MLP neurons of a small language model. Each row is named by its layer, matrix (gate and up: input weights; down: output weights) and neuron, and shows model dimensions 240-495. Each number is 128 + 24 x the weight over its row's rms, rounded and kept within 0 to 255. Numbers have three digits each. A neuron's up and down rows have the sign that makes its largest values positive.
After each neuron's rows, "fires in" lists the words (lower case) most often at its 100 highest values on Wikipedia text that the model never trained on.

L3.gate527:107131176155099124093149109101107089100114164101154154169130110151154124145133097123136109149169138147109128149099137130151114144116096124140160120136125122110136122095124124144096107132151102103166115122125146135161167122141151102132124120161138120108125096139107142171089176114134174149107143126153103127118167116121099124135142112117140134129117128096119120122104117158109091110111096104106080151147151139118119133135179110129109130115112113150128123152122157127157132131097160153157102119167114135086122120160149122119159130119152073141091104095147126136121129096126090168137073140117138091188118131093149099094129127121150128117121140074141165153089134067157159154150104107087146099095137171094132156140117113097135141141095159098104137120155085126137168143163128
L3.up527:161158082099104120117130136113149136127100135116123131130109117136107123122130125098131156137112105150102094112093146163076095127120148103162135145128126073122091128093146157132139136146109128141133150138135088097142127115124111100118119106098126172162143120136114138112092119143162113153152109106149151084092118167137124130137121095114119110108100100128153130134069094125091134168118159111142121170123128155129117143140156139101137168146122153161140139116113158128119149103138093112133118122117119148172125100161102126105129130137110105144134158159108108098117120140109117106085124127111105130149131057088079100138114153142141119123092130090103091134176112195130151119121142145130098108089106119157134147101112089161131160153168154107148142115119105056186107159110110
L3.down527:167127163138116115087161095094111146121104132112123099141132106111157138178130133156158124149151120140109168107135095119172153121118106167129133142084124132078112168139155142173105150093114139091175113108135177102113134113147118090098155137128119124122138120119137141150096144138123122118102155125148142088137127143058124151133113138113131151118164137087129151171132144142097153133157132094136128155122150142112137102115141151105134129107159146160104109122117139139134137145105119143139129100149105105138096068150154117072113152151178073142108138111119147113154140093070102185118130195151129123143137134160126092158143148095153118090137068166099117123110100128144109132125138131087178107135192119099158142106150116128116162171181165120119147156132110092175173156136127
fires in: "of", "in", "held"

L3.gate952:131082086124124091132133108123091124135135124127123074138092121143114137125151121118146159150153191106139105117141135111142132118140110106083108110129113169151112138147126133125141063108098134178107087094132124122139134123122112116111148099111146113141161130143118101136123145141110134118119139108103075176093065156115124132119133104140170137132153129132127134134086105143151114124109146107131100119144139131140120132126119138091154116144123108085140176108129112156140114097200095121131123118167143094172140109127154112096131121119175152104151127105149129137158135172163110133094177148128099143125120137154133108173117129126143151116136148134111091145088161138093097134099083133121068153150118115121142115145124112132128130132132171119110146127165135172122142145161120
L3.up952:106141148149139105098152139133105125152097133110172084160094117109098131114122123107149127093150112174130154109150110146143107117109147069120152112120112091145115104151111133130135108146132098128118121166127167078074100115111145102124160102109110162112116142130129122154156130104120077166152158077106163128193131114108135187154119118125106125158112154155136085091110142112083110120074089131158131143111126134161106139138111115123103138133145163133109092117174151113104080088149081105150098121214088131087103080148129145130125139121120145121138092122110097102125161166158110132133103136112171127154126123103116144105122138113086104143121108151111131067098157128107121127109114136173117093154152106068113128128133125175141147150141149138132132114100130134139094135127145
L3.down952:110110117129163108076157128119109096121155135150095074138143152126160083164130135130142138144095158089141119158115117140090145135135167156133111078113122128146097144154170123103147118138124150163115094107136132165148127113143145103123129163108129082189135126104139108135117125151127132105128096126117106120107131159108156080121135148085160164128108122108120179153107117167122140119146131117089108130130162127128118145150089106094139112144110175117118170114124150170125123156112097114165122163141144121139123120148161120116088141132162146144110126140155115125125143115111136070147155153146118147101104127128144075164127110142149176131139148153136161131141126127136130142136143148134104159130121129216117135134141144113144133135135110145152138187141162152123127118144093
fires in: "of", "new", "central", "between"

L7.gate1004:159159127133181150086128117101157102145155096145162104109143152135124125130165140090152112112160127112090159100137141130129165116099120122106092129159153094123099117132094100118153116157150122155116135152143126128126142125118165171163117155152130111120109163145134121126134126135100122087126098151107151169123122106111134170140130116094125134140149146084157114132112126134129096117143111095149131143110145151133113127112110129122083129143145105118119152137085128101138087102121112108080175159145125136105169117120120106150151145144129146151117183175159084073077123129171153113115113146134110168119121147158120117117120100119141127131124144140160098119141131113158098106085146126131122149111106093153153135100182143126116105099148116139106168080095129135130181123103139
L7.up1004:127170134136177079083170144087156116109122134114133103138147143121160152135125084124112082137137165113161121132121152134141163127141116147096096100152107112128148111114092138140153133177140159088133148089125148108123126173128163122100110153146139096098137122157146160146125140115117145159095146108111087123086109150094086141124120109107103156144140139112181083166104116117138128165114119127146137122140145137144105117123159134136106113132106160112117183130147125094129098127155102115130132154107108105118169144140119113108156128160145162139090131181146092169174121123120101117154130097099157133166103116150145148107126124153103135101118104103100140158160125088122139103098104098117116101163136086172161112076115123140142147134178125098147145140115122145133144126166127
L7.down1004:099145106129150140152130123113140097127180105166130126128114159120103143118109082162181079100114148143166145134101164155136088107147158100151103158125142120135139082079113150129126116175128119145149105170117150136137124135132139151162129119132152207113138080132073146116106114114120119135147150145135100149130149115125129134123110122144133152131120151095115142122113133136138117143141122130171098114155158086157081130163135155136124122121150185154153133099121162159127125125133109131113157170149168095121111160119138122151126151121161106175100142146129105096122135153124154149134123121159174104181153157090058172150123174107078115122114109109114136142138114078092076119167123134118142117137136111163168122121081133125119121094128126139101131184142109108165115122152149
fires in: "an"

L7.gate834:131144091131119113142090138151137124141112144111118129167172133118148111155129123133141119120134096117100140148153097135111086145156141139101123115115148187190143114098114127138086106182128137144091123123150141133141113097157139135113129103146125128131146125127133154139145101133122113172155096109116133117149118097127088127093146146123110138147138130126111128135154127144100130124118177080119113144098138139105107097162127143191123100103117114120120144166121139136127122164121096131129129109152134109124119157132149087089154116152143093169105140158116118143131186130110093149090115169121130072128130149140142161117085102140166143128116127122160137147126126128147102153130114161108168122141088139135114092173105169093150096141170150119128142141161107139112092124174149
L7.up834:137141149117162141081176129114144118121129124127154062150162107130130099147098105131141116099129085136095136110143125162141195134102156130134138093118132112093100116100124107151103093119130133102188131093101112141147125125138123125087132115133145138117145113122111127161152155185139096119135092151102109159165121144127190129111144137131154133128105085092152126146147188124156163105157103155085129139124146141109122135165132135119149154084104140055150126129138097127157096103137087153123145116117148140147158155143130129129126146127162158158095129135136127118118084128155138120139162099144142131125088087186129119119108142135106143109124152137072116110117109122157160127105127103121159142157132167126113097118160084141123107151103139162121165109121122139116140155148120
L7.down834:142146133122148100111090109144121124122131108107127120127114142150119097129081131109141108134111145093095114141130161136140134130112166122137121122123136078137079178134120177155126121134121152138102103142101109106098163111164113073101114119178093111163123100140126143126131167126109084121138125086093139134135145133088138143179123091124142159102132072198120131106146114140140110158122138079138124146112143133134111107153149108108165153162126106127137154130084137106095105159118106103150144143089152176145108125083142116161147119130122097172102136130155150136110137096085076103117161140128124113120134127115112128133109161084134147143152126116129150122165167139104113136125130122158092114122082165146137139142142103162089114131122130110145133113135109137135142113167095
fires in: "by", "to", "like", "than", "not"

L6.gate210:158134145127135159144122140144128120131099165117118115140149132137109140144120092117082160147115117118126104121177089114154114115128122143161145140112166110111115113147050114119148138167149154113120159147121107152163136139131060115110096140126108120124090116116116144108084084129150092123118136135176107133162160179113167098123098152095125104142119150097105109105159121113109124126148093138122117122103124076136111130146134171121098123170115125132130113128116188099131117087092147127170139146113116154109147109168138169170115136174111124095114185141086145140102151128077154138149144169154109151140160153113120110129121102168173153135119174110171123155152129155137125120138128132112142152144103152170125173134159167103120139106130165130138159142118100145135129138115157
L6.up210:127154181123139165143092151110122152141135128103099130158119113113105124179112113162109134159107159141154118132133100139125114122155129093120150110132159154169140128141101173188161130166120144168141119078103085162113150138139107143117133139103153170146136100100103126130143139115143138110083093161118142129163159163162096121099109128109094160105127128136155124083131126101135125135153120110147165137131113090160104132098096137135136138146089138132135124115145140135154152092113118149161111155062134149139137127114146127130137148168138196119152130144152133134104124130122168117053152124207136078105156141112164130090156114159134101128115147104107143147090132156160091128187111160117145090136164127154137118090123143140100071146108121087130122146153116089153110167114155
L6.down210:188132093120138131113120129090143099145186128146099122146165105096130177129113116144122140135126143122143153067076100156136153077121113150111098143076121115127123132111141122123122157104151099145143105082139191145144151108104137129146116163112091093159153143122151117130122141184138115119073162084102085146108141133166090126133133146140075134109140095111150104102104144113134156106095125143083084118153171114137146125136125133139104139136153161172119140150137137161178111148152117134144159170136103100137109165129118128168117143090151136162120165093111117142124097068056128172149139083127174102157112099120125142138130123081137126119121116157123086170143146146102136123130112116098150134130171110122116053134153093130147099112119143153124189111120170116156183163164130
fires in: "only", "not", "also", "notre", "et"

L7.gate326:106155123117120116142105111145150120124111117115110124124132152167124157144152147114120124111090086125157136164124117106059129146166111127107101178086142091082146109138115141128085155133117144186151090105160138104181101122124122127162153137136151098117111081088128095177149171100132112140155121144162116153139112129143139121115095092132172125112122083148133128121155107157129147109128125100085112147150121124128112147155084119180146114070111101078098141157146104111178142135153096160182107116160171125144158168101132091146113131134145102132088126193132121126103079109130125116128121054135117112151130119130167143122138139143148130119139128097092142118148129186109143102134137093118118152148115124091050090111120143165087126126113104145162112128134123105171157128143167
L7.up326:130140120138109122102150133132130142075126146110132125093135138128132128137130117181094152166112094147146087109131153099136118112171154119098127107075123161100107123166084149136126102150149134183134123112171158173123120121097151141140111143126128145098109120117146106129179111083180139145125110111134097089124158090113138114139150127168119190127117111127098135142156125145139118114156093083100096128125124144107153136133117137142104116097101102107087101115141138076171160137098132149150135089099158141141150125101167098134088084081162118112143120167138123173117132166110133121127161087143146116165178129160097163150147114168122123096087121101139102091142164110148136114175167144129099155154128137148095106130162113143129150177125167109156103096136129140160141166156148
L7.down326:143153110137104190130115115134148138119143124112139147138119167139143101163117120101154181101126157100149131136115099145102184119137120138168122113094147099161162108153145121146125153085133119100128107136178143139119119152082106122166118119121098108108129140115164121106131158151148132164140100097073129113073090117165131165119105119158152113145117123084159133166139139104113124113129135118095150154121132144109150135117156141125119190119128135110154123117148158138116141139145111087146114131130117094105143119112104154177087135131130091091130176119173163106089117150141096120123130165132120099080150125128120128126128137120088139139140151135142122155141113131110143135106116104120091138092086144092144100106144143134116149136107128142149143135153154109117118128109117
fires in: "and", "by"

L6.gate648:151123106158162131107130124154170181095158146128129107134121134137170136149134111136114173111145134118158145137155152144100122113107142152088138115070131137119156072118157130148163151112159140134127153139125165112089106132160152126113138111157154150106151090138106137126148098109170108170130176118131138131141150089132110134158137136137136107121155173111105110131129154161096138075126133131165135115128144114081098129104119146115103132159122133128126121144159147145146127154107146150136125096112156152138193142116128102173087101091112115126128082129125155158136112138152138120093129110129120105120118139095130158160153141131124104091119139117104151150153161070110144104141095094162129108139138133146142148084144135121144105174142139169141118147133153131121135149167115
L6.up648:141154109140168124087137140105155149150157115130142143146121134124134123143112163116086150131148177124129134157088132178104138165134105135113103124118132131127142119137152103089135120119139092110138170102128126119154136125139137082114142089142159120093117111140101138154137125106172135111140099137157138108160185143154158110145169109106148136139137164117071152081168142130128127130153122114107135145165162104102102139108093128106134127159130131161117109114163136156149129115137101077118134157122108137088133120088114118104114101118111108111149081116144146110121091113091184162090151113128155131145134088126185160129121114149183145146108191122083176096117106111118080115181127103143107092108154145120120133158148096079132099133141151140114107076118143155144128159105099
L6.down648:151090195118116137133138144117081136115117125109155133110085129092103132156114132110133135183127132116160148126150118096155118101104151153184153103138131138127117143148163121142141142135137105116115148099145161169141156109149155163108116151136127138057159161121140128162128129121105136105114154129124122092103135115140135134142172126119101155169107100090111099114188110103140156102125136154154152112112101112168218077107152176166154097098160145169145113155119145166090138124129123135171120113148125112118158125094108114134113159091155124117130115134145090112118154149134130111142163152146080141135094123121140134102132126148161152120136131127118118127147183115151164118101149159101131139143128122082150139143123123173151113099116080084089135097139128119167127120111111
fires in: "and", "of", "two", "was"

L3.gate32:147126146119133128124134130128088113171133118076159125141155091116138095159164156149130091149107133108134148135134137143119145099122147169148139162087124118085135114123147128102171112142139164148141069139137143095136122137116090153109143134099129098159120114156145149130159166117135113150142083124142124134139129120101114146137109104153095133114131109118108122137130056120125094130164155160133089094113175128103107135147119141153176093156105117119145131136145122107155061157153126151179156174116115137138102142134143111085180125112144156115150152178103136181136126120123093155131094131171163145138109111146104119122153146158139101146127161120055109144130097054158136182104143136143184131118090129093111154177108113119098107177147122116124108072102138115129115164130136
L3.up32:126101130141126104129112151164098128120142127128135104128137156140129138148157156106145120130142131150119108141081114130122089158143181164174134158116114150116100089128109102132117125126178129153091126131112162149135171136165131131144139137102150136140098102124117145087141101114131140140102104119109129127157117108099151114130187140106160124164114131095108110095147145153129108110091124083083109167115129165139133113100174120172112101103078093116156087144114150146150151128146148133148098140114124101109155118115095095102166122116113114151163115114116142128158131161136133161153155093107106107119161195138112137099125142133118134137085149161069115169164091166097081128140084106101157146105113144153124100168173155095162132164094097148105156085139161143161122137148099
L3.down32:117122121088151099090132124128145129148082105143166102125143141112131133151120142102150138085111138132152062132140150127116145101134122142146099135158118116142096093125098153144120140126115121110111112108156187098123124128140142084109113091187100075083130109123137072114107148134145102102144115147136151117145163149132130176106140116142120140098119121121120145076145143224148137151123132089126129116137139162093105129068128134110143150145120128136131158131123161103088127118121100135124155130101136154108124135152127123179126145134175116136120127130106128120128104113154138107144102124122094104141127084135129146131129154133083157108135167122102158140113127125106154123140128113125114110154194139167129154127138162148118112145126134143137095107130092130162164140123091
fires in: "by", "featuring", "information", "native"

L3.gate971:129122109129084126150146137128124122112120145153142102139076150105140107126152102156139137128135090120136153096110141094141167113133122116084147105146142131130115104145095106161116131113124119131120095141173122147096142122141160140136138095118089141130118148135137186148126143130107138104111165094147074112097110146108129154109130129112163116164156121137119113124108118134108137150137114127132130140085105115109156184097155111154105170124110099111071087095100132138102129150142116133106111155136092166156159105148146116137094141091113127097166104146112099130146123101138123121089144150135153132121105122098093092113174146137188155140172122109137128155160168094084131158109155095120129118170135128142098138125117078131159094120144182144112144177132135107092144135137147
L3.up971:127109108161129130136110145159095113120155110160104161112118133149134167148140124101105164131104139110122087132120138111195130140071132134109125127126147152112087109110173115129126128130148138138144148098120126165087140075209173098159135112092123116145120167141128133158130163123135128159082106088130155128174130153174133165148094072104134124135118144110122102119125097127124138120115157121079185115091104171106089124109151109144155162115111124154141163133083154150103113151107170086133126130124121150158183107161158096141089167132176095151108132092153145150119098164128080086123098123148111091095117113127076142111095121145122151124117098180110072164107152144151144121116111124088115145161077143128127145099138134144135139107142141145152149135136109112110135162123122
L3.down971:178149124116138090122147140108149147147120128113133105150152145175132156135095143119149162138131135102150106128115104129122119196137106146136113139145090109141126174135125137156089125124119183128154081099153130101123086112140108079141165126109135140141112139159100151104138131143140120110101149136132109134117090143145098113140118103159161135146102133151109140153120130183119116138112112150151116113159192198106068136123111162124128087111080134130129099144141140095144102148108148130143105172093118115124154140133108124102131142167106156141088145078115099109091167145121098127180095148156122179115134153131135154177117097168145105130117131156116107140092152102133169119147166162136121164123133137133132135137083152130126154175114125112133130142118125131124104132129114
fires in: "of", "hodlnaut", "basel", "rovers"

L6.gate236:106139144145135162153134153171125147155118112149164172114125134087119150151124117109177122132123117145099133124122132113139169112128112135136120139104079098131122157136088143118151132114102139164121126119164111106133144133114136089144117134114157126127100122134112130086127152136114078087127117150142125114155121152145174113140133109077155126104116128131102169154199131131151085126161133122152149080131080115155160145108096150124146123120141138140094132088138139128171137115158136139129083077126095100172098099141121105114120137154127067096128141151153145132078130153112135174195082141096130095153120096133134143155121103145134140107144136136128163150157102127127158110129092143107157072129141130109102136113102120123176124151159139122162161130119120094153153151151121
L6.up236:129094150166112146123083113152136150080156115146105125174167117133150120126107104142125121134117118157100126170115208106124104100130125161088151149134146140105056120131122136162109107170105144136158090107126113133113103144126111119108172136124161123115108148120128151097148168153110164121126134114137131144137113143125161104112157103122134137120111150094135126150163122161144111093155176128160147093129114071128123102115125101137112162139125108110137153125134116105138124105118142142149120109145073131164102153122127120141064183126139119098128156119110132191089137113132105130108166069141149110103116095135101131092122105117086119149142147155124120125157077146114132126163099153092129105135111140127116090111145147130159124188146175164096147061124130107144131156152129
L6.down236:128142131103101115140078131047089148117135130112118125117125149087127149156119131089147144087148136157087170138112170120141132110122148110123160131140128118121110153141112096095141091164096111129119127122130121104160161169151133160153164150138122109127114137133183125107104100107149144151094129109103098115157152128146126079121120065124146107115138148118135121152147168163109144109134113163163109160108071124099120103130141118143123107099150142145105119159136176111114147126148068127140113122148116114114102127120115136110141182132153132143149133069141119115162123092097111152103147099173114131132139136129089121135131178141165085108118104141139114165160118119116087140144174124149164192124093117118128093096092120108130105133109084133122128166132131171131117090103125
fires in: "family", "life", "father", "of", "mother"

L7.gate835:164129133120075096138126139090157121127165158146149155115155092120155187098143129112114148127124135141132121116178096093101114177160106139145148121124113095145158128113130121141120143137098176119133098083143131140128154129134136160142118104105141163090093112132107138149124125081149187118142109122138168076126158113123131123141136165148168111162112137119142118164096162177117091151111118123125119102168126123116118100153099133135139094143114135166181083137107145084161155151163138139136096122167116120083104094118144102134141137170128124141120099100116116110142175134120116106151153111110128155143085114153115116139106165114140118101131166140116135151148120127101090144130115118156107081097176131095114155149128113155126111157185126132125133133112144080148130135120108
L7.up835:145136105129142106099154164098196158122116151139133120138121135140144149133131079132135147094120189163119128130096105133124143130161147114116127108135119104096145145141136084124142155142103131103154117159101111146103152107132134113116148109118129125104112115124111136146125119118159148137148142097153152123126139124163118124152123167111120130134150117139175082148118142150154168126069091094125135108124122133151109109119162133136117111139131123147118100160115112127161136125128110127095079127124117137107127102150097124124146125158154163117122115087137162124100133160110159152139104135125153162130073120124109112144098100130118132143112148112127107156112153126089174107097154150149147133117108140109158169117117128187129137123177135128108146155110135149096142117126121
L7.down835:148161127147152164114086164090169144119131122130137112136123101146119123127170130145148128155135195103120098101123120152156139149100146109107123144158122091109117138118153138144138110115149116155141069132152161104135158105139115099158121104118136108104176100153136122129137108132157107112099120139094171128120052158090115077124144152139159156123104130110139119107140144171080089155123132115134097114126116147074134154102153139116153110148103095115133105081098190145126147121124089104148129130149157151107098146156091094114120117143117121148144159131071152091164127132139095143151101141140120110169137152133116104125153118116118125147142102105091129142134159138103091086157145114162147149132154192098141136119177160121115131110081110163102107089149123144167138095138122
fires in: "an", "main", "chief", "great", "appointed"

L3.gate941:134134088141115117139093159152108140112115141132120145101131134135133183125119144147126111116121128104162144155099158124115126141119163130162149092074120143130112147148112081121082138139089123167128125098079162158131128105175182148144120120142125161128175198140129100121129095155142108135127128132124098080146134125106098108093139107101132129170140117095116130112105102107130116161132157118112160149093086113137131124117128151114090182109106131152133167156111152155112108153147090128154128116142127177097171124147135083134112171126154125145119128159121135171068153125121123100188110090145147088152098143101130118140138109148156121128114130089101106149097104135106139128155155144161105170130130127179135104150120106131146164163117095126123146146102150153116132128088156
L3.up941:098094137109155152103139161094146124115077084135140144143129129147137185089172117088156141104155081128186103119158122097101125184108104156130103127088120126136146096136137115130148154108171125124112115125118138134160120129145156114124191133176115159148099117124080104140129146122133141122160155096110123108144142095107140110122199125127135141104163112128132072144174104158146104151112125161142137116104159163095147164138076090130125109162115142121160107111097178126104130114146124115136131091093157148102158126147139138100118152120109146100133135179114121141151110124131123143116142134124124165130101130099131132145134121073167130114089101107123127138147146124145114090102148121124103140103162158153121133145106128159161092140079156152155097149100113146133137116128116
L3.down941:103104184129093102164103109116120112132117107144084205150133141098128166131116118109087142144154084091142112106110148101118137099125159131143152097105144131101144125152137112142111110165115153148116088114108133117135092149175145113122129130095123109152155166114140127124138118148102133139162103122137150126114141129153121149123144110104147141136137065165060102170135159161104114155149120077168127149113104132152117120128118104126149134166150112104130158096155139120174147125151121151130137105115096107098135137132153114140143117178086103080115148124166126132070121107153105151134109142119133123101101189139139164170139096141116155053108100132117139088108120151114127126091131130146111125129151103137149098128103098109115166152135072110150105093098157128074143172115125
fires in: "to"

L3.gate118:111043118132091160113133101089113113102091115132133125122137092118140144100104076123145121154152125131175127123106078140139120133115109160113132131135115161151100119144106112124123111137128133133079150132172132073117109152155101113128096110153174089144151070123095154129137120139133117113130138159155145123169117180143115131176142145071144151104136146131114163160124166129082146117135096083145101128131094093125119105138074173081157136167091161118105131092144104131130097098147121133154108137140143111136094131119160124119122166118171128144113125122093100103146118160088144135126140132138180106136162147153109084139084113136166130153114110157084128152104146141154103140132112114104106113160116160130115097149144146105151123158199117184165145145167130139116145152126117
L3.up118:148109109154064166111132126087112163102126144151135123142142153129093152134145147115164139175072111121114138152142164120128102164123160119125138144113143085150083166114160119118149122136110121124106073111109142127080132145148134076173093098145130127099077149105147122153169143114141146117118117177127118081114126147131123138144135116106167131149137113103150083156112086108146119158145173132152102109165159193164148170140115084138101135170084139123124161143094167160127116087127126141123153110114159152132153128132140113118142099089134135123130140165125140130066138187154112168145141189109111085104150135152124100108130139145137132128129147140130112146127162129127182114111126100085141140147100133092142136141149128102168128135145118106144134156118140119139081138093120
L3.down118:128060126097144137157130131139093132093111131136190175127135115127169157154118133136103148113160135132167147155153072114081102123152135114128164138160112154172126151156097111137136095137137114159096126141162135077112147142126145161097113117174138112111117112114143162123098159135163116097121152119111123135121117149100134140119150159105139143113109141129125126168194126127100126085151100150104122140144101116139178112124126119099106106157148157153132116125097130102204127127146117101109111171137163148111130151129160162123142129092145088130121146105142135120150149130120084149172131095150106129115177153093097112121114125150189137175096090137111138110170140115111135136128128127073110129116168153109126161108115158095136106146160108109104140135160114100147142134128086
fires in: "of", "figulus"

L3.gate812:143143117112149105122120103093129146104149151099142165103120096124158113162118136130125098146145125149129127104129124144107132102167119110151121175090094134122151089087119134119134122177100107134100125153152116067077158123138102162121111125076080106108158114123141150120125096128149085105127140173134175110115126148146115131100114142100153171119148127115149130121109181140151129189129137171145087155115084125101161122134122116142134126165126123051097132137121100072125107111119080111115148104099116136126093116143119151150137149103116110093187112115146140133150149133143093141135127123142129161166089142082126106123113114157154129110118096112120132154104113119056124121109143140116130135166093120151185117133132114139103171154188116084149129191124123124143095120133140
L3.up812:136160094132128114067139099080103153094142116170125162137119115107160153103134154128104140114161141118099140068125136135109133155076135084153154149133136151150149131120170128075140126145147149144120160155176118130144133141104112138138129118136149090146119107133128178078120090107163157145146130087116076081131124165103094129107136155102143147134147100098135100113143140125128132147133129152087107147132081134137110095109088119138110154155158077111133152142161134111104122137129127113137118109080124129145163120150131107162187154126156144119162135090165148130098121128176104142111148132134126155146091119120174122103103109104149158148157151117123155114111136196132142114098168146132176155146123123102118140188117144124142139104151100152171154113152133171090140114104108
L3.down812:122158117147173111103123160130132159101153111153115162133115119116150181162107135139129146143139145125119121126124139181054126121130146087145123149138119124092172155127116147136128114116108100120152123150125135125114143125134129152145103121093116092123115113117110097107109158127166089116161107139129157139127119146122109119089111128121121138141096072108165113124124144158126143180144104173096120142132109102169119135118087142129143110141119157128111141077137111104112130125115123128125133185112121133116106151123138145142144126139127092152143119153156115137101116121154144100122193104140157158171109188114110115140123118130120102087110146082101118151122130157100100106147141182155145114115074175209146206126162132165128108113146081134107152102103117136144150100119088
fires in: "an", "anson", "anomia"

L3.gate1055:101119130152144080130106116159135140106092102143093164128145194111158135095132162139129099108135096111087133127083117132109114136136093124153115119096137102088126100160115087066168155099159164110152119146127125117118165175144098072129142139162096186117203138125134129119124161147129117127120149147110157111099114184109096105129097100111158117146176112170108111067132153093145131145151150111156099150132089088101117134148158149146131145091102108119124119162092179116114110151100134125137138095106141181172079143122145101125130118134124119112160140123155119116130143101101100112110132106150130097085153102135122117119138146129125128131144130127157133106145160152129126135133145118104099128121094151090132133136110140114145146137128093122115128150147148160122082118146151
L3.up1055:133101134149121148108113164161118105122097140105092128122101119145132128118122099143102122143100109132130132161117094076074189145108122162133181118120097102128140140129129082093166132159155144123118091136118118145114108141133144127155123157131088154123173115148146075136120106166150117152124127147120162106123138134119176104144094111143139115085146168155165131157127115120117151140140148114159142151172150122106114128108147129126134130134163156128130163135087176123138129116134114127147153106111085085160139105159136128129116164076129166135130144122122141187090136166129110149129111142127129097120110147121117083130138141128124142136098117100106125134132129146156116133113109128102086092134098103131159093142133098114136153101085164113141124167149111098152159144145087
L3.down1055:128115131088093133145117130121103112145144116136112102201123121134163144176109131135139147145144123139100115128143146125120125149158112157139154127104129094110099117149120129116135103141125130105129088154120128142122127187117083095144146145129140082073162094085137121145118086153135130123089133087161146084111135175115128110134124084139154093133127158154082148132145118175147147128130125134132121083118140123102182110151117100152167097137131145142126158123111107144112095129102190130137150118147109130147101164150129138166141063125167116143151129125123115166112142118087138118093105110135193103120118094109148109093113146167105131117111110134107118141158187115128116121092123133122141178167120128172150128136141123072118155100178140153138131144137116136099083115108115
fires in: "high", "to", "low", "lowest", "highest", "public"

L7.gate596:119141079138154146139080110128141163123129128149125145142123139159094121141110126113167166145125085125135122121140106073085141126122147154145093146103123143117140128154138107094111132115121100130175142156118150110145156131123161129169109138130177166120125123167091169074120133092130146144122129175101071145118122129120116141093122128139135140151146124120123131130163099120111117153140111131106157106095141093129102146110085114107134126085136124157123119164155107128141150100118153092127100124161116120111115142105147123150149111118122097122148066147126131085124157115103104132136131137117138112116110136163123114143141130116115108124157154138147153139120106058083138130135121152148103101184108074130149165104113146133119139167109175101134095164175117120169138148106135
L7.up596:113168107102122156138140153143162091127089147138076149141118120147122114120172069156106115145121145125162131155098151175159125154104147065158138112125134106144114106174095144153146108132151122134087106132114102172131114104087119126133117132151112134120098125085139118148100110085091145135121138125160121078148121094128129113142130134077183155123156138143108124128117134122137159155162167142126086096140138139138149133130163133124143135138126121066107109150090130117154122101140134133173143103137122152122170155147101154139127095121139125143117090166102121116129110073081127170136065118194140132158152142129138134102162139157105115108149094096127149145130157152076120156141119143146136143087119142105135103138120188144112093142120093154187083128093130101109095096130128
L7.down596:153120145126113121131130117123054114115095119109115129131131126152121138148111103118117176129151150120116146161124086120115145151085101147175100176124143074150154130102135167146109120148101134132089156106122069140126099070109101109151129120097138158138135165134120131119140093136102086076115124138164110129123141113165104128091088140154115101153112122098139126134093142154181177145107120128116109131115152133133076151112106132087130119118158128135087109131134098122134113101144151134114126145148140109124128116132127108070049141135122070106131111139119130124068124171103120143104123110122116090134086138142104122122149122134155159133092160137145109149124112131133121135098144128162098129123101072145117105131136116144162127114094131177110141158141179159124160138143166
fires in: "and"

L7.gate587:120133107165145116096110161166112173133119102149131130108129100158162127124091132106105141119106132089105076129148123133108172100160111123087131128153127116148166084117134111132144098099108119131160117182154135119139155111134123126153173134116135145095162105124117152085158139099138079120109142114176128132102106084123128150101097124111099145129096127079138131100137102123138118127131113110137126173188119137159127118071108086169107096129144106123183099120124124113119127102159132109152098100105107148145127160138132166109150103109114118116131110121128132152129128112129126107105111099149165167128080154103172144146126108110137156139172171127126090091106141169117114103107146134110107142132109121085121162096151130133077156112154103123078126152145128122139149153119090
L7.up587:157143135109126128151172158139147150094161135110120149138117105152134103117129126151130172118107121097129134109090118125114113109115111147124145126117120140161114113066116090140133125102158146127130111157161146119120143101129128110098104122119080098119093106144101132100119106097145124121142117144143136163132143129108164128131108146151154122133144129109147110182121113161103073092093120128147105150160094139134145127124111119127133135116196154137151165133145127129114113110158076127120134142146157136136141131152118124118130095123099130109152127129170139090130099118151116100164061144120139153123128103103123136123174153122116194143108152095127097101148136135103149139171126149120088176102152179130143163169101117150140129136138088129132117124164109170096126091121108
L7.down587:125114124104140100119160173131135165112129122056099125093123078129153149122140129161112148161136134159125134107152137122132144138128152121127138139132068139123108131107140076130092145145112109101146132166099175144109121103131153109148128099145100115094135117111119137106149118105155082139132165144100101112053139069131080149152109163184160134104176132144138120141120133131140160161139123113132098142116104133131142186140133129140164133128116131151149133099088150170124119121113136121153170138140158116122107136106112146145174152144126126120135140122151129080079097183113159107121131130134129151099087179130149122137161104107128123135131137087134133140125137127093109087156134119144080105114123167106151144138119094103108131152129124094118152097103118139128094122158148
fires in: "an"